{
  "norm_place": "pre",
  "rope_fraction": 1.0,
  "tie_embeddings": false,
  "seq_len": 1024,
  "doc_mask": false,
  "train_tokens": 415700000,
  "steps": 12687
}
MLP neurons of a small language model. Each row is named by its layer, matrix (up: input weights) and neuron, and shows model dimensions 144-239. Each number is 128 + 32 x the weight over its row's rms, rounded and kept within 0 to 255.
After each neuron's rows, "fires after" lists the tokens most often just before its 100 highest values on Wikipedia text that the model never trained on. A number after a token or word is its count.

L5.up1048 [167  77 118 104 120  96  65 112 174 105  84 135 171 141 117 119 154  92 130 172 133 154  95 115 171 136  75  87  76 104  75 109 102 138 177  61 142 119  67 136  99 125 150  57 163 151 147 122 126 103 135 100 154 146 194 174 161  77 132 154  79  75 115 113 150 148 131 143 119 111 170 172  74 104 128 148 139  93 171  95 165 113  94 131 116 200 168  73 206 142 127 158 111 107 192 152]
fires after: " United" 22, "ra" 11, "ent" 6, "re" 5, " Bra" 4, "lu" 4

L5.up1859 [104 136 126 134 132  56 137 113 146  89 104 130 129 187 130 155 109  90  56 152 148  63 102 140 112  70  84 144 124 110 130 108 150 117 133  52 152 198 174  90 153 164 131 169 120 157 166 126 133 112 179 104 129 128 125 147 139 166 120 140  82 140 159 116 154 106 128 128  70  57 120 140  90 163 150  64 139 101  96 168 126 161 139 170 134 107 102 136 116 167  80  74  93 149 161 141]
fires after: "s" 37, " S" 21, "p" 18, "\n" 6, "per" 5

L2.up76 [118 168 124 102 181  76 150  59 169  96 110 161 126 107  99 139 112 117 107 123 182 140 159 126 136 134  79 167 201 172 135 103 138 146 160 184 101 115 160 110 121 115 130  90 189 101  70 112 101 146 104 113 178 161 112 135 144 164 137 189 105  90 148 151 140  99 141 133 118 119 162 144 128 145 116 132 152 152 172 124 114 126 186 109 123 121 119 151 123 199 115 170 162 154 102  98]
fires after: "." 22, "-" 17, "ca" 7, "ha" 6

L5.up1614 [129 128 111 173 120 149 132 119 155 155  76  85  63 127 149  88 141  99  98  75 100 121 132 155 121 130 135 126 166 150 148 166 129 127 116 170  92 134 140 120  89 213 144 143 177  95  73 147  71 124 201 185 142 112 157 149 143 149 194 119 135 121  92 137 166  91 149  70 120  91 177 114 151 124 155 101 153 155 134  58 191 135 119  87  78  75 149 122  66 134  82 100 121  92 149 117]
fires after: "'" 14, " I" 13, "I" 12, "hi" 11, "te" 11, "y" 6

L8.up1003 [105 171  82 141  59 158 165 175 178 128  87 158 102 108 135  87 153 105 105 114 128  72 195 103 130 170  76 129 152 111 115 160 118 144 132 104 152 161 139  90 134  86 104 131 155  98 130 143 104 193 120 121 198 113  83 130 137  81 125  77 140  43  85  84 145 141 205 145 130 104  66 172 156 128  73 175 160 154 124 169 132  81 137 136  95 117 133  98 138 167 135  85 158 135 157 134]
fires after: "er" 34, "d" 5, " South" 5, " " 5, " A" 5, " a" 4

L2.up510 [100 171 115 162 146  66 119 130 186 151  93  87 110 108 119 168  65  94 154  97 121  67 135 148 146 177 136 150  58 111 136 167  59 183 108 133 156  98 119 156 180  96  70 101 143 104  86 125 158 125 127 124 127 121 106 145  75 102 140 211 130 122 131 107  86  61 117 108 152 144 153 119 139  77  90 109 114 108 139 107 146 189 128 128 167  55 177 112 134 139 131 136 137 131  89 123]
fires after: "," 16, " " 13, " V" 12, " mo" 11, "-" 9, "|" 5

L2.up86 [131 128  74 138 126 126 132 165 103 102  99  86 126 149 127 168 119  65 135 116 118 103  96 112 120 121  77  81 106 103  92 182 168  66 147 175 139 148 171  87 102  84  82 163 130 109 110 110 140 128 121 103 106 128 112 134 101 192 105 145 134 141  90 118 118 148 162 125 103 178 143  67 144 174  61 133  89 229 138 112 170 105 174 128 105 112  95 149 133 141 127 108 158 148 120 157]
fires after: "us" 21, "x" 9, " Al" 9, " full" 5, " require" 5, " un" 5

L2.up1750 [157 139 121 140 148 144 117 124  96 197 128  78 129 146  72 113 144 109 138 101 110 149 140 169 139 137 130 146  85 130 126 192 169  58 119 115 118 109 124 156 138 150 103  75 115 108 138 102 174 146  90 105 148  64  80 133 146 136 118  69 163 157 189 114 156 149 118 106 173 103 125 131 140 223 117 162  94 119 122 129 173  85  78 163 161 133 104 113 125 123 128 207 110 118 130 139]
fires after: "ol" 15, "ed" 9, "or" 8, "on" 8, "ent" 7, "um" 6

L5.up1832 [ 82 116 126  91 115 158 156 109 143 194 148 111 159 125 121 140 138 120 112 102 172 126 110 186 165  98  84 137 117 114 132 124 138 102 126  76  93 163 167 133 118 102 175 167 136 131 173 114 128 127 126 110 114  88 135 194  44  91 110  79 153 100 161  95 148 115 127 143 110 131 119 136 111 161 176 111 129 121 115 192 105 160  70 192 147 136 154  89 163 153 104 155 154 152  94 183]
fires after: ":" 26, "s" 16, " ex" 12, " Po" 7, " Ex" 6, " S" 6

L2.up632 [104 153 110 105 124 117 102 109 102 189 140 142 127  95 112 209 172 111 115 151  88  92 168 178 138 169 129 101 152 126 123 120  99 104 120  92 101 128 111 148 167 151  96  57 125  89 123 114 110  69 125 178 172  82 176 108 116 167 100 145 119 130 154 144  67 159  97 163 104 148 150 140 185  69  97 128 166 154 127 104 140 114  90  99 159 101 154 103 211 125 178 172 181 180 165 149]
fires after: " Ma" 21, " U" 9, "c" 8, "as" 6, "y" 5, " Da" 5

L2.up604 [162 165  86 153 119 119 208 103 169 130 144 113 142  95 157 187 109 106 122  89 175  99 128  98 175 161 122 122 150  97 141 191 104 172  95 112 154 166 140 123 159 103 115  80 151 117 107 143 145 119 118 133 126  66  86 132 108 150 152  89 160 104  82 161 131  63 108  92  78 160 103 144 139 138 149 142  71 128  99 159 107 143 108 103 132 149  92 143 166  99 116 112 133 122  95  91]
fires after: "s" 28, "d" 17, "um" 5, " V" 5, " S" 5, "." 4

L2.up1497 [129 179 144  86 132 128 161 117 137 140 154 128 207 116 109  75 117 128 144 129 131 144 123  88  91  96 114 167 159 136 185 167 140 121 165 133 151 179 131 130 132  41 144 174 151 151 185 157 147 168 147 138 166  65 118 106 120 172 134  77 207 138 127 106 132 102 158 156 127 177 109 151  86 124 116 133 130 132  79  94 193  54 181 108 116 165 110 131 146 100 137 125  88  89 101 160]
fires after: " an" 16, "li" 11, "d" 10, " or" 8, "or" 7, "da" 5

L2.up1167 [150 199 101 103  70 118 158 122 141 147 181 130  59  90  65  86 129 157  90 145  69 104 146 134  68  83 152 130  97 160 162 110 182  67 131  89 141 103  98 119 143  88 142 133 126 155 101 101 171  85 136  84  70 158 168  84 126 116 119 165  94 106 149 113 163 130 173 113 134 104  73 101 136 109 182 113  57  99 167  84 131 156 117 129 131 103 137 134 167 203 147  73 122 108 115 133]
fires after: ":" 19, " In" 8, "ver" 7, " vi" 7, " co" 7, "ph" 5

L2.up1658 [131  76 140 179 127 111 132 163 160 130 152 115 121 141  96 118  73 115 152 129 150 117 107 123  95 162 130 172 136  86 143 160  91 116 161 115 154 165 163 176 159  64  89  94 126 113 129  86 136 138 116 140 137 140 133 136 132 161  61 156 112  97 133 106 103 120 123 138 176 174 140 114 105 173 138 102 183  96 110 236 138 156 163 114 120 115 126 137 131 143 122 148 109 185 103 151]
fires after: " |" 45, "." 31, " form" 10

L5.up1568 [126 120 119  93 113 162 159  65 104 135 103 116 146 131 143 192 163 114 178 108 134  98 108 190 137 116 112 231 160 197 107 144 177 145 111 174 132 123 157 175 183 145 130 100  86 133 142 118 146 151  86 186 110 164 117 153  94 123 137 173 100 143  93 150 133 137  85  69 131 137 113 167  64 110 107 104 104 140 122 103 121 145 105 150  90  49  89 139 118 130 151 165 128 109 185 131]
fires after: " " 23, " P" 16, " W" 6, " C" 5

L5.up1504 [145  60 124  88  84 127 120 134 130 110  83  88 143 101 101 117 105 147  77 160  82 164 101 107 138 135 141 104 165 122 122 101  78 173 144 158 153 192  94 143 168 167 144 121 146 104 128 176 108 114  95 129 111 129 233 115 129 110 108 115 103 129  73 167 116  83  98 101 161 142 192 151 140 141  63 145 119 177 121 145 152 115  78  44 163  95 101 165  78 100 132 130 136 174  85 109]
fires after: "c" 16, " 18" 16, "d" 13, "z" 8, "cc" 8, "u" 7

L5.up794 [116 122 163 115 107 129 148 141 119  88 102  69 162 119  59 104 196 133  89 109 164 139 119 113 126  88 161 148 101 117 148 155 117 191 127 179 143 133 101 154 150 105 131 133 149 139 108 223 165 116 116  86 155 118 133 158 133 101 116 115 131 133 103 111  62 152 146 124 147 127 132 216 141 122 126 126 151 124 142 129 120  93 128 139  83  86 122 108 122 107 149 133  71  89 153 159]
fires after: "\n" 35, "s" 6, " a" 4, "20" 4, "ri" 4, "a" 4

L5.up579 [141 105 127 104 171 155 198 106  97 141 140 119 162  65 116 117  99  68 158 175 127 148 189 172  71 145 144  95 124 197 176 137 170 116 130 183  73 106 129 101 149 136 138  85 167 177 122 134 131 111 145 145 195 111 123 143 114 183  38 164  84 162 149 126 111 141  83  99 133 151 160  83 173  99 147 133 152 163 155 121  94 164  41 145 101 139  94 163 171  86 140  98 105 117 151 150]
fires after: " U" 37, "U" 12, " De" 5

L2.up618 [180  65 118 123 173  99 124 106 126 111 113 125 123 140 112 143 109 122 146  95 128  84 143 135 129  86 101 103  55 143  98 153  45  89 121 127 126 157 142 161 124 130 132 131 102 108 130 123 134  97 111 149  99 138 102 116  63 112 105 120 136 148 112 127 141 106 140 182 127 134  77 124 151 144 104  82 185 111 126 188 156 145 141 118  74 137 107 110  89  87 150 161  53 150 146 101]
fires after: "," 74, "." 9

L2.up472 [121 119 112 127 124 124 126 170 105 123 187 102 146 198 103 137  46 114 145 164 211 165  85 105 122  91 133 149  80  86  95 132 166 169 127 131  98 143 115 131  82 167 104 147  82 134 112 129 180 167 102 158 148 171 124 164 145 196 124  70 134 107 112 169 171 154 155 114 143 118 131 108 208 110 131  95 128 101 133  78 149 105 111 119 121 117  96 154 126 136  75  64  95 136 131 126]
fires after: "ro" 22, "ru" 10, "ra" 9, "ri" 8, "i" 7, "a" 5

L5.up811 [123 140  61  74 141 126 102  93 119 150 147 166 115 170  75 175  68 150 101 110 100 129  71  87 173 131 145 207 112 122 120 119 121 127 159 116 119 122 125 115 172 175 200 148 116 130 103 170 113 139  78 145 158 136 131 160  58 144  91 114 123 154 158 132  93 128 109 110 172 131 133 171  63 155 165 141 159  70 176  85 105 127 109  94 134  89 127 124 142 149 105 113 146 126 152 101]
fires after: " " 43, "ip" 9, " P" 6, " G" 5

L2.up63 [156 137 109 176 129  92 132 121 125 150 207  93 158  89  89  52 160  98 212 149  86 188  91 113 138  75 187  81  85 110 139 162  85 102  92 160 138 149 124  82  85 123 174 126 166 146 136  56 110 117 121 119 149  73 121  99 128 125 154  92 174 164 136 141  66 140 158 121 127 163 159 193  99  95 138 134 132 172 106  90 149  79  93 155 160 135 107 130 127  98 123 149 105  66  93 151]
fires after: " 18" 21, " 19" 15, " (18" 7, " 12" 7, " was" 4, " |" 4

L2.up1577 [ 68 152 105 149 116 100 153 118 159 107 200  76 173 136 178 156 180 137  97 148 122 119  91  61 122  81 130 159  99 134 123 142 106 171 150  77 173 149  92  69 162 152 134 145 155 125 131  65 213 158  93 159 111 132 142 157  98 120 111 120 176 170  96 139 138  76 150 117 119 104 139 172 141  99 111 121 143 117 106 155 105 124 177  76 107 152 152 127 189 174  50  97  96 134  84 133]
fires after: "ing" 17, "s" 14, "y" 12, "n" 8, "or" 7, "d" 6

L2.up122 [115 149  39 171 115 156 109  86 186 110 154 155 132 162 155 156  67 110 114 114  73 118 112 139 132 160 157 115 189 114 147 177 173 137 148 123 173 156 184 169  93 146 101 133 100  85 116 101 139 136 172  72 103 151  38 107 125 150 136 124 149 118  82 140  85 159 143  81 154  90 168  88 129 159 107 151 131 206 123 120 145 112 107 151  93 166 141 149 101  93 117 156 168 138 114 125]
fires after: "re" 41, " re" 8, " Re" 7, " comp" 7, "ce" 4

L2.up937 [125 210 113 118 143 121 127  79 159 109 146 142 181 114 134 147 148 145 161  96 119 136  77 164 147 120 130  90 141  98 137 152 122  96  83 160 151 168 116 140 164 210 138  75 135 130 140 101 169 154 115 160 140 119 155 130  71 161 148 148  98 177 142 132 147  96 142  98 104 118 110 125 158 116 192 137 167  96 117 138 130 102 183 127 131 121 156 122  77 124 172  89 170  89 158 123]
fires after: " f" 20, " ma" 15, "n" 13, " An" 5, " Man" 5, " On" 4

L8.up1591 [156  99  89 118 162 184 117  37 140 114  72 126 101 108  95 129 101 189 147 106 142 102 109 185  63 122  97 123  95  63 163 150 138  78 121  97 162 180 145 113 149  81 136 174  77  98 188 150 137 151 156  83 147 111 117  85 138 158 126 131 160  93  94 146 132 180 180 131  92 131 107 133  62 137 125  76 133 128 138 123 143 115  97 124 107  88  98 161 169  95 152 109  57 152 124 123]
fires after: " |" 73, "\n" 16, "." 4

L2.up1748 [ 88  97 106 110 105 159 139  84  75 150 145 119 160 153 107 142  76 156 157 150 112 100 182 157 148 126 102 123 127 166 114 100 115 127 101 170  79 112  96 144  97 106 178  89 139 126 131 149 130 194 104 185 152 172 147 114 130 158 134 113 202 131 101 105 148 126 114  94 122 106 215  97 156 123 143 141 176 194 156  90 106 114 125 162  85  68 150 109  94 112 137 113 143  98 178 102]
fires after: "vi" 21, "iv" 9, " Vi" 8, "o" 6, " of" 6, "vo" 6

L2.up580 [ 81 124 135 122 104 160 187  97  99 162  99 160 152  70 116 165  92 156  88  81 123  98 109  73 127  93 208 134 104 117 128 159 162 165 132 142 136 113 100 119 120 129 128  98 153 137  79 119 126 142 136 115  95 132 166 114  74 127 138 101 140  76 139  78  89  88 170 172 112 111 132 132 154 108 119 126 184 130 124 159 145 148 125 140 135 163 119 225 107 123 141  97 137  89 135 132]
fires after: "us" 18, "ad" 17, " con" 10, " se" 8, " ex" 6, " a" 5

L8.up1544 [125 163  51 178 141 136 103 109 105 103 144 157 175 171 101 117 131 123 133 133 132  90 111 163 120 128 166 113 168 136 165 184  76 126 130 102 150 123 129 135 174 124  80 151 164 141 147 135 134 117 129 107 119 131 156 132 167 177 169 124 117 113 127 130  90 131 182 146  91  87  42  90  74  92 110 105 136 163 123 107  92 145  64  89 167 129 146  89 121 158 137 101  23  85 173 145]
fires after: "." 42, " =" 24, " |" 15, ")" 6

L8.up1059 [145 139 176 107 129 147 134 136  68 176 136 165 147 186 147 161 173 125  79 135  97 125  96 190  81  84 113  84 111 143 192 103 175 150  81 193 192 183 188 113 118 139 136  80 167 141 167 151 127 151  98 152  83 139 107 126  84 125 109 195 142 170  74 101 128  99 157 130 147 134 180 161 189 153 128 134  47 111 103 118 139 147 125 101 131 162 134 147 113 120 159  79 137 132 118 121]
fires after: " 19" 46, "ic" 5, "f" 4, " 18" 4, " in" 4

L8.up1613 [128  84 192 153 102 131  87 168  94 113  56 156 122 145 186 127  96 115 127  89 126 146 145 101 120 124 165 107 108 132 103 128  90 135 128  93  88 108 110 131 131 152  58 105 109 136 117 157 132 139 107 111  90 149 152 120 141 130 198 163 133  75 119 134 155 150 183 214 189 103 137 100 124 132 135 120 111 106 120 101  94 125  93 113 136  93 128 170  95 155 126 152 139  71 108 145]
fires after: "s" 33, " d" 9, " as" 6, "al" 4

L2.up1439 [138 113 118 164 173 116  77 163  93  78  95  87 176 103  67 161  92 135  68 122 137  67 110 114 152  37 141 106 125 124 155  39 120 127 108 100  99 165 111 149 156  86 133  61 111 127 129 137 157 125 140  79 135 113 104 103 152 106 115 163 174 148 112  90  91 133 139  66 134 162 147 131 124 134  92 127 179 146 143  67  95 147  84 111 121 163 104 104 141 127 168 119 128 131  98 185]
fires after: "n" 13, "an" 11, "er" 9, "l" 8, "t" 7, "al" 6

L2.up980 [171 140 121 143 108 141 110 132 102 119 114 172  82  64 151 145 207 149 135 181 111 129 164 128 180 140 129 100 165 147 179 134 136 109  95  89  97  82 144  82 158 149 161  98  87  92  95  80 159 139 108  86 171 118 117 113 188 211 119 155 154 124 153 111 146  66 114 128 117 113 174 133 108 171  81 191 124 102 104 166 120 173 168  88 143 123  91 137 149 128 161 123 113 120 112 140]
fires after: "e" 14, "u" 9, "n" 9, "in" 9, "ent" 7, "ge" 7

L5.up859 [107 149 147  67 129 103 126  95 124  87 134  73 120 119 178  75  64 165 143 183 165 142 172 163 138 126 107 126 156 165 127 128 121 181 168 136 103 134 133 163 182 125 161  88  84  89  98 116 109 112 122 152 110 173  96  90 101 154  81 136 149 137 137  68 164 129 148 148 120 133 131 131 123 118 135 143 140  86 170 134 101 156 152 143  94  88 139 111 111 132 145 146 151  54 100 115]
fires after: " ch" 12, "vo" 12, " Do" 9, "o" 8, "ch" 7, " do" 5

L2.up1372 [112 128  68  66 105 118 124 112 119 121 122 103 166 116 140 158  60 158 135 153  81 121 118 108  85 124 102 120  22  99 112 133 209 124 135  95 133 150 164 154 149 160 149 131 159 178 107 114 158 151 172 117 132 120  86 115 118 111 155 110  98  65 119  97  93 100 125 179 150 167 121 195  82 184 109 107 115 151 129 167 143 168  88 190 109 163 117 133 147 155 100 110 150 170  94  82]
fires after: "s" 31, "n" 23, " S" 4, "or" 4, "d" 4

L5.up760 [137 176 160  88 162  83 127 134 119 141 157 187 130 191 191 131  67  94 142 187 167 100 181 117 164 100 138 155 109 108  81 143 122 103 116 145 178 154  61 120 137 113 119 135 113 107 103 101 145  95 137 165 171 108  76  58 170 162  84  85 126 136 125 113 171 168  87 127 143  90 227 162 115  95  82 126 102 138  98  48 158 143 109 101 117 146 123 156  85  87  92 138 147 144  98 116]
fires after: "man" 22, "e" 10, "il" 5, "ra" 5, "a" 5, "L" 5

L2.up627 [153 117  99  69 108 138 194  79 162 101 176  72 168 122 113 120 105 171 140 148  66 142  94 168 107  97 158 114 123  90 126 104  89 130 138 132 110 141 141 104  93 151 171 137 131 120 124 114 156 144  84 150  89 130  90  97 143 125 147 170 116 114 146 138 103 113  72  80 157 111 189 165 113 181 134 145 106 132 155  66 103  97 125 128 122 146  94 160  97 134 140 157 153 168 106 144]
fires after: "c" 27, "ic" 22, "t" 7, "cc" 6, "p" 5, "s" 5

L5.up210 [108 132 132 100 105 142 138 126 109 134 149  87 110 112 106 130 209 124 160 176 121 104 164 139 106 126 120  73 151  71 146 126  83 128 129 125 143 125 117 191 136 156 110 134 152 118  89 161 160 162 145 203 160 149 119  93 147 175 149 119 149  67 200 139 171 116 152 125 125 150 128 145  55 137 169 111 102 100 165  53 211 162 135  51 176 103 142 157  64 145  87 138 118 136 109 128]
fires after: "'" 40, " Jo" 15, "s" 4, "g" 4

L2.up1659 [133 115 132 140 167 109  44 162 129  68 101 129 134 144 129  61 112 147  89 115 117  95 127 132 174 110 152 160 107 155 159 139 153 100 173 126 148 104  86 125 111 145 159 107 176 140 170 116 151  84 195  96 139 182  91 138 122 200 116 134 155 137 107 138  87 130 134 139 157  93 111 114 134 105 151  97 153 145 162 108 150 162 161 121 140 117 156 130 134 116 147 108 111 163 132 174]
fires after: "vol" 23, "lo" 18, "s" 14, "um" 14, "ular" 4

L2.up781 [ 65 114  98 103 151 124  77  90 108 131 113 216 141 125 120 153 142 159 160  41  97  81 128 118 182 128 110  74 131 108 172 123 125 112 166 171 119 115 107 120 114  93  83 149 114 169 146 159 194 146 107  99 192 150 154 133  98 100 132 128 145 117 101 107  96  75 122 132 110 170  71  99 149  88 117 145  83 150 109 127 147 112 114 126  80 131 137 158  52 128 169 106 126 172  90 182]
fires after: "ub" 24, "op" 20, "ip" 15, "am" 9, "up" 6

L2.up1625 [139 146 123 134 160 183 112 134 136 133 133 115 189 105 142 170 137 124  91 182 135 122 144  72 166 172 141  91 100  88 195 137 103  78 152 103 114 179 172 106 130 110 107 129 185 145 170 142  80  80  86 115 144 156 114 138  54 103 131 106 121 101  84 104 125 115 112 116 107 145 131 106 135 153 146 172 111 112 140 106 230 173  96 129  97  97  96 107 134 156 158 147 115 111 157  54]
fires after: "ur" 30, "or" 25, "par" 8, " Pla" 4

L2.up1705 [164 102 172 132 109 127 131 120 133 168 128 154 167  95  84 196  81 118 144 123 115 130  57 105 150 115 112  38  99  73 117 168 131 117 109 144 131 150 174 189  78  92 132 174 147 115 184 181 163 127 145 131 122 140 149 131  85 133 132 105 190 152 149 144 200 114 125 158  97 111 160  64 120 124 194 153 128 147 110  73 175 194 146 200 158  80 103 106 159  94 195 176 173 167  97 101]
fires after: "ur" 14, "ir" 13, "or" 10, "il" 7, "fe" 7, " Qu" 7

L2.up147 [164 108  86 166 139 117 125  66 107 138 163 138 152 112 103 190 129 133  93 191 166  98 137 162  73 124 138 145 127 106 120 150 113 137 123 103  72 144 129 129 115 137  63 111 137 132 174 131 180 183  82  82 115 108  55 120 199 118 172  98 113 140  63 142 134 175 119 177 148  91  90 103 109  99 131 118 156  71 142 184 150  82 105 155 157 124 134 128 140 129 196  92 127 195  72 167]
fires after: " =" 23, "p" 10, "or" 7, " C" 7, " P" 6

L5.up284 [ 88 146 114  94 119 166 151  72  74 139 144 150 132  80 130 163 138 119  83 128 143 146 142 100 110  90 168 159 102  50 139 130 126 157 105 117 147 165 173 137 122 104 183 153 131 131 172 136 160 102  92 147 113 140  63 172 170 171 122  95 147 158  79 148 166 103 154  67 171 162 139 200 124 153 128 150  80 149  88 110 149 116 165  97 120 144 158 131 168 165 136  80 103 120 154 139]
fires after: " 18" 29, "==" 16, " " 10, " (18" 9, " 19" 8, " ==" 6

L2.up448 [107  89 137 158 130 101 107  88  65 197 144  97 166 131 121 129 153 103 135 177  62  89 156 157 181 142  77  86 130 107 177  98 120 148 109 124 124 162 121 148  83 137 130 111 169 140  79  74 156 111  55 160 140 182 197 200 106 140 106 121 114 107 134  98 165 133 161 119 116 113 150 155 117  90 158 130 145 149 119 145 133 177 122 145 164 143 159 127 127 121 174 101 109 148  97 137]
fires after: "fe" 13, "ra" 11, " Bra" 11, " Bu" 8, " ma" 6, " Bo" 6

L2.up959 [128 107 140 111 119 149 121 149 137 108 186 123 107 164 165  84 138 177 156 123  81 135 112 141 187 129 181 157  92  99 158 159 125 125 154 111 149 139 131  93 131 101 166 134 104 105 131  97 171 134 103 107 120 139  63 108  90 133 116 122 127 103 116  62 152 133  97  89 136  72 112  99 115 145  53 154 137  90 177 125 121 173 172 113 176 120 125 132 151 121 125 145 127 145 117 122]
fires after: "e" 21, "o" 21, "u" 7, "i" 4

L2.up434 [130 118  95 123 145 153 100  77 123  94  98 118 139  82 158 107 156  89 125  81 149 107 105 154 143 134 160 181 146 177 150 125  92 138 153 129 167 117 144 108 109 110 129 152 128 103 137 140 156 134 182 122 129 117 103 121 114 160 127 168  44  90  93 131 112  74 120 116 123 127 115 129 161 154 119 127 142 116 166 117 191 136 162 142 148  74 163  67  97 144  96 117 150 180 119 124]
fires after: "s" 29, "-" 15, " " 10, "ip" 9, "as" 5, "." 4

L2.up1637 [130 102 181 178  68 142 126  85 188 117 116 163  87 112  71 175  97  96 100 109  83 121 116 124 131 129  62  57 143 124 139 147 167 133 160 157 140  91  46 137 116 171  50 119 174 115  97 149  93 130 143 121 152 150 151 137 130 109 101 220  74  87 115 110 102 166 126 172 145 167  95 109 150  92 141 204 162 184 116 188 106 110  77 149 110 158  66 130 149 127  98 123  94  88 149 121]
fires after: " st" 17, " St" 15, "cent" 7, " Ba" 7, "lo" 5, " se" 5

L2.up191 [167 113  85 120 106 130 150 169 118 138 105 165 153 128  92 124 111 140 149 122 160  89 157 143 114 101 129 193 104 174 149  79  73  92 128 136 153  56 141 130 165 134  80 150  92 182 129  80 117 163 150 152  84  95 133 112 103 123 180 180 176 106 113  78 151  63  72 165 168 153 114 106 122 129 162 113 133 150 105 138 151 132  94 166  88 126 121  73  85 154 122 158 104 127 164 159]
fires after: "s" 32, "op" 9, "ab" 8, "os" 8

L5.up72 [136 161 117 192 120 107 119 120 143 109 183 125 101 146 161 116 106  97 224 144  98 126  90 175 144 179 125 144 123  95 166 145 120 126  76 118 158  78 116 147 219 133 163 118 142 121 196 151 158 164 103 195 142 176 118 131 192 131 164  97 117 138  95 140 164 112 138 139 178 122  81 146  98 117  92 117 141 105 139  96 148 144  98 101 112 155  97  77 120 151 116 146 130 110 155 142]
fires after: "." 20, "\n" 16, "-" 11, " (" 11, " |" 7, " \"" 5

L2.up763 [ 76  95 101 152 168 111 142  91 120 194 100 151 127 117 108 171 145 134 186 122 158 121  99 146 140 109 103 136 183 119 139 116 127 124 130 118 146 157 112 155 143 106 125 165  44  91 116 147 132 161 106  89 153 133 144 153 151 115 161 161 122 177  66 168 151 132 146 115 119 155 126 186 114 195 173 147 108 137  67 110 138 186 190 114 110 125 166 126 153 134  85 138  78 141 114 106]
fires after: "i" 19, "ut" 12, "A" 8, "a" 7, "el" 7, "al" 6

L2.up1888 [162 130 165 154 112 123 153 102 180 143 168 160 155 131 139 175 112 165  87 151 162 108 131 151 159 173  85 105  94 155 114 131  98 108 109 107 103 172  88 121 118 223  91  84 124 124 121 195  95 147 137 147 107 149 138 118 159 133 142 157  96 139 121 145 146 148  67 104 130 144 137 148 159 109  76  72 100 118 131  94 107 175 141 120 225 157  59 178  95 127 156 157 131 177  73 167]
fires after: "\n" 32, " C" 17, "ro" 11, " P" 7, " c" 5

L8.up625 [123  93 172 132 152  81 171 134 118 110  98 112 172 170 151 154 137 141 111 142 163 118 169 160 153 140 156 110 167  61 104 102 200  71 121 190  95 152  95 204 150 108 145 109 101  87 174 190  88 172  94  94 132 138 165 183 155 117 154 124  77  97 107 154 180 146 134 145 180 132 125 158  90 113 152 160 130 144  99 113 100 180 143 127 174 142 120 154 101 154 113 155 158  81 175 159]
fires after: " h" 19, "al" 16, "el" 11, " d" 6, "sh" 5

L5.up562 [ 81 112 107  71 132 144 116 126 127 193 137 152 149 145 140  74 147 108 118 138 121 141 214 187 122  97 154 127 205 157 111 159 102 156 149 168  89 116 128 180 176 186 145 125 121 139 146 100 146 117 141 176 152 134 132 161 161 149 121 160 122 176 109 110 111 125 179 122 144 144 154 105 111 131 139 121 166  90 129  97 186  99 106 143 156 148 146 167  68  89 141  67 121 136 139  69]
fires after: "'" 48, " person" 6, "amp" 5

L2.up756 [122 108 134 131 157 107  81 128  84 104 115  98 115 143 101  96  77 122 117 145 175 120 156 135 101  72 125 133 153 138 135  98 102  99 114 125 183 124 136  95 229 164 132 120 124 199 192 178 114 160  82 112 156 127 114 122 100 142  70 110 148 118 123  83  98 150 131 104 199 170 203 127  23 103 133  86  78  59 139  80 119 116 131 103  98 150 105 141 155  94 130 103 115 112 171 182]
fires after: "al" 33, "er" 9, "ar" 7, "n" 5, "le" 4

L2.up194 [ 88 120 123 162  69 146  88  90 154  74 147 183 110 162 117 169  69  98 149  73  94 135  92 125 163 109 127  61 115 105 178 104 108  84  83 115 170 138 157 149  76 163 111 165 164 119 153  77 137 123 128 139  93  66 124 111 144  86 138 137 110 190 119 155 159 124 185 137 174  88 123  60 137 114 112 106  98  97 136 118 141 149 100 134 141 171  87 132 155 148 160  96 143 100 108 142]
fires after: "ur" 12, " Re" 11, " un" 11, " re" 10, "ri" 8, "r" 6

L2.up1310 [142  85  77 156 158 116 128 113 146 117 126 150 152 150 116 160 147  96 181 141 199 158 124 165 135 128 119  67 144 105 114 147 128 125 145 156 136 118 132 165 104  95 163 113 218 166 187 138 134 124 139  63  92 147  80  88 184 136 149  51 169 112  81 168 150 140 154 158 154  93 174 165 178 132 107 139 241 140 105 163 199  91 123 120 121 104 106 139 157  87 138 168 101 115  97  94]
fires after: "t" 18, "==" 13, "st" 11, "g" 7, "it" 5, "s" 5

L8.up1770 [134 136  72 137 121 114 152  39 111  89 124 177 164 137 143 159 101 129 123  51 159 104  84  84 159 132 188 111 140 108  96 162 149  93 111 101 129 106  63 149 149  94  71 159  88 153 187  76 125 120 118 119 140  62 118  73 133 112 191 114 124  62 132  96 101 120 175  82 131 106  69 140 123  63  98 103 115  88 127 119 125 126  76 162  79  84 121 107  95 137 148 110  87 154 125 156]
fires after: "." 80, ")" 5

L2.up742 [169  80 103  90 149 170 136 105 157 127 147 170 126 154 165 116  98  92 127 112 128 181 117 143 121 156  95 163  88 137 169 170 122  89 126 121 160  98 146  88  88 146 149  85 125 129 104 135 131 112 181  72 118 148 115 127 149 158 122 171 135 107 144 162 172  96 127 129 153 169  76 178 163  83 115  87 133 116 106 159 168 111 151  95 113 102 124 149  64 119 121  86  90 161 182  78]
fires after: "s" 30, " " 22, " trans" 9, "p" 7, "us" 6, " in" 6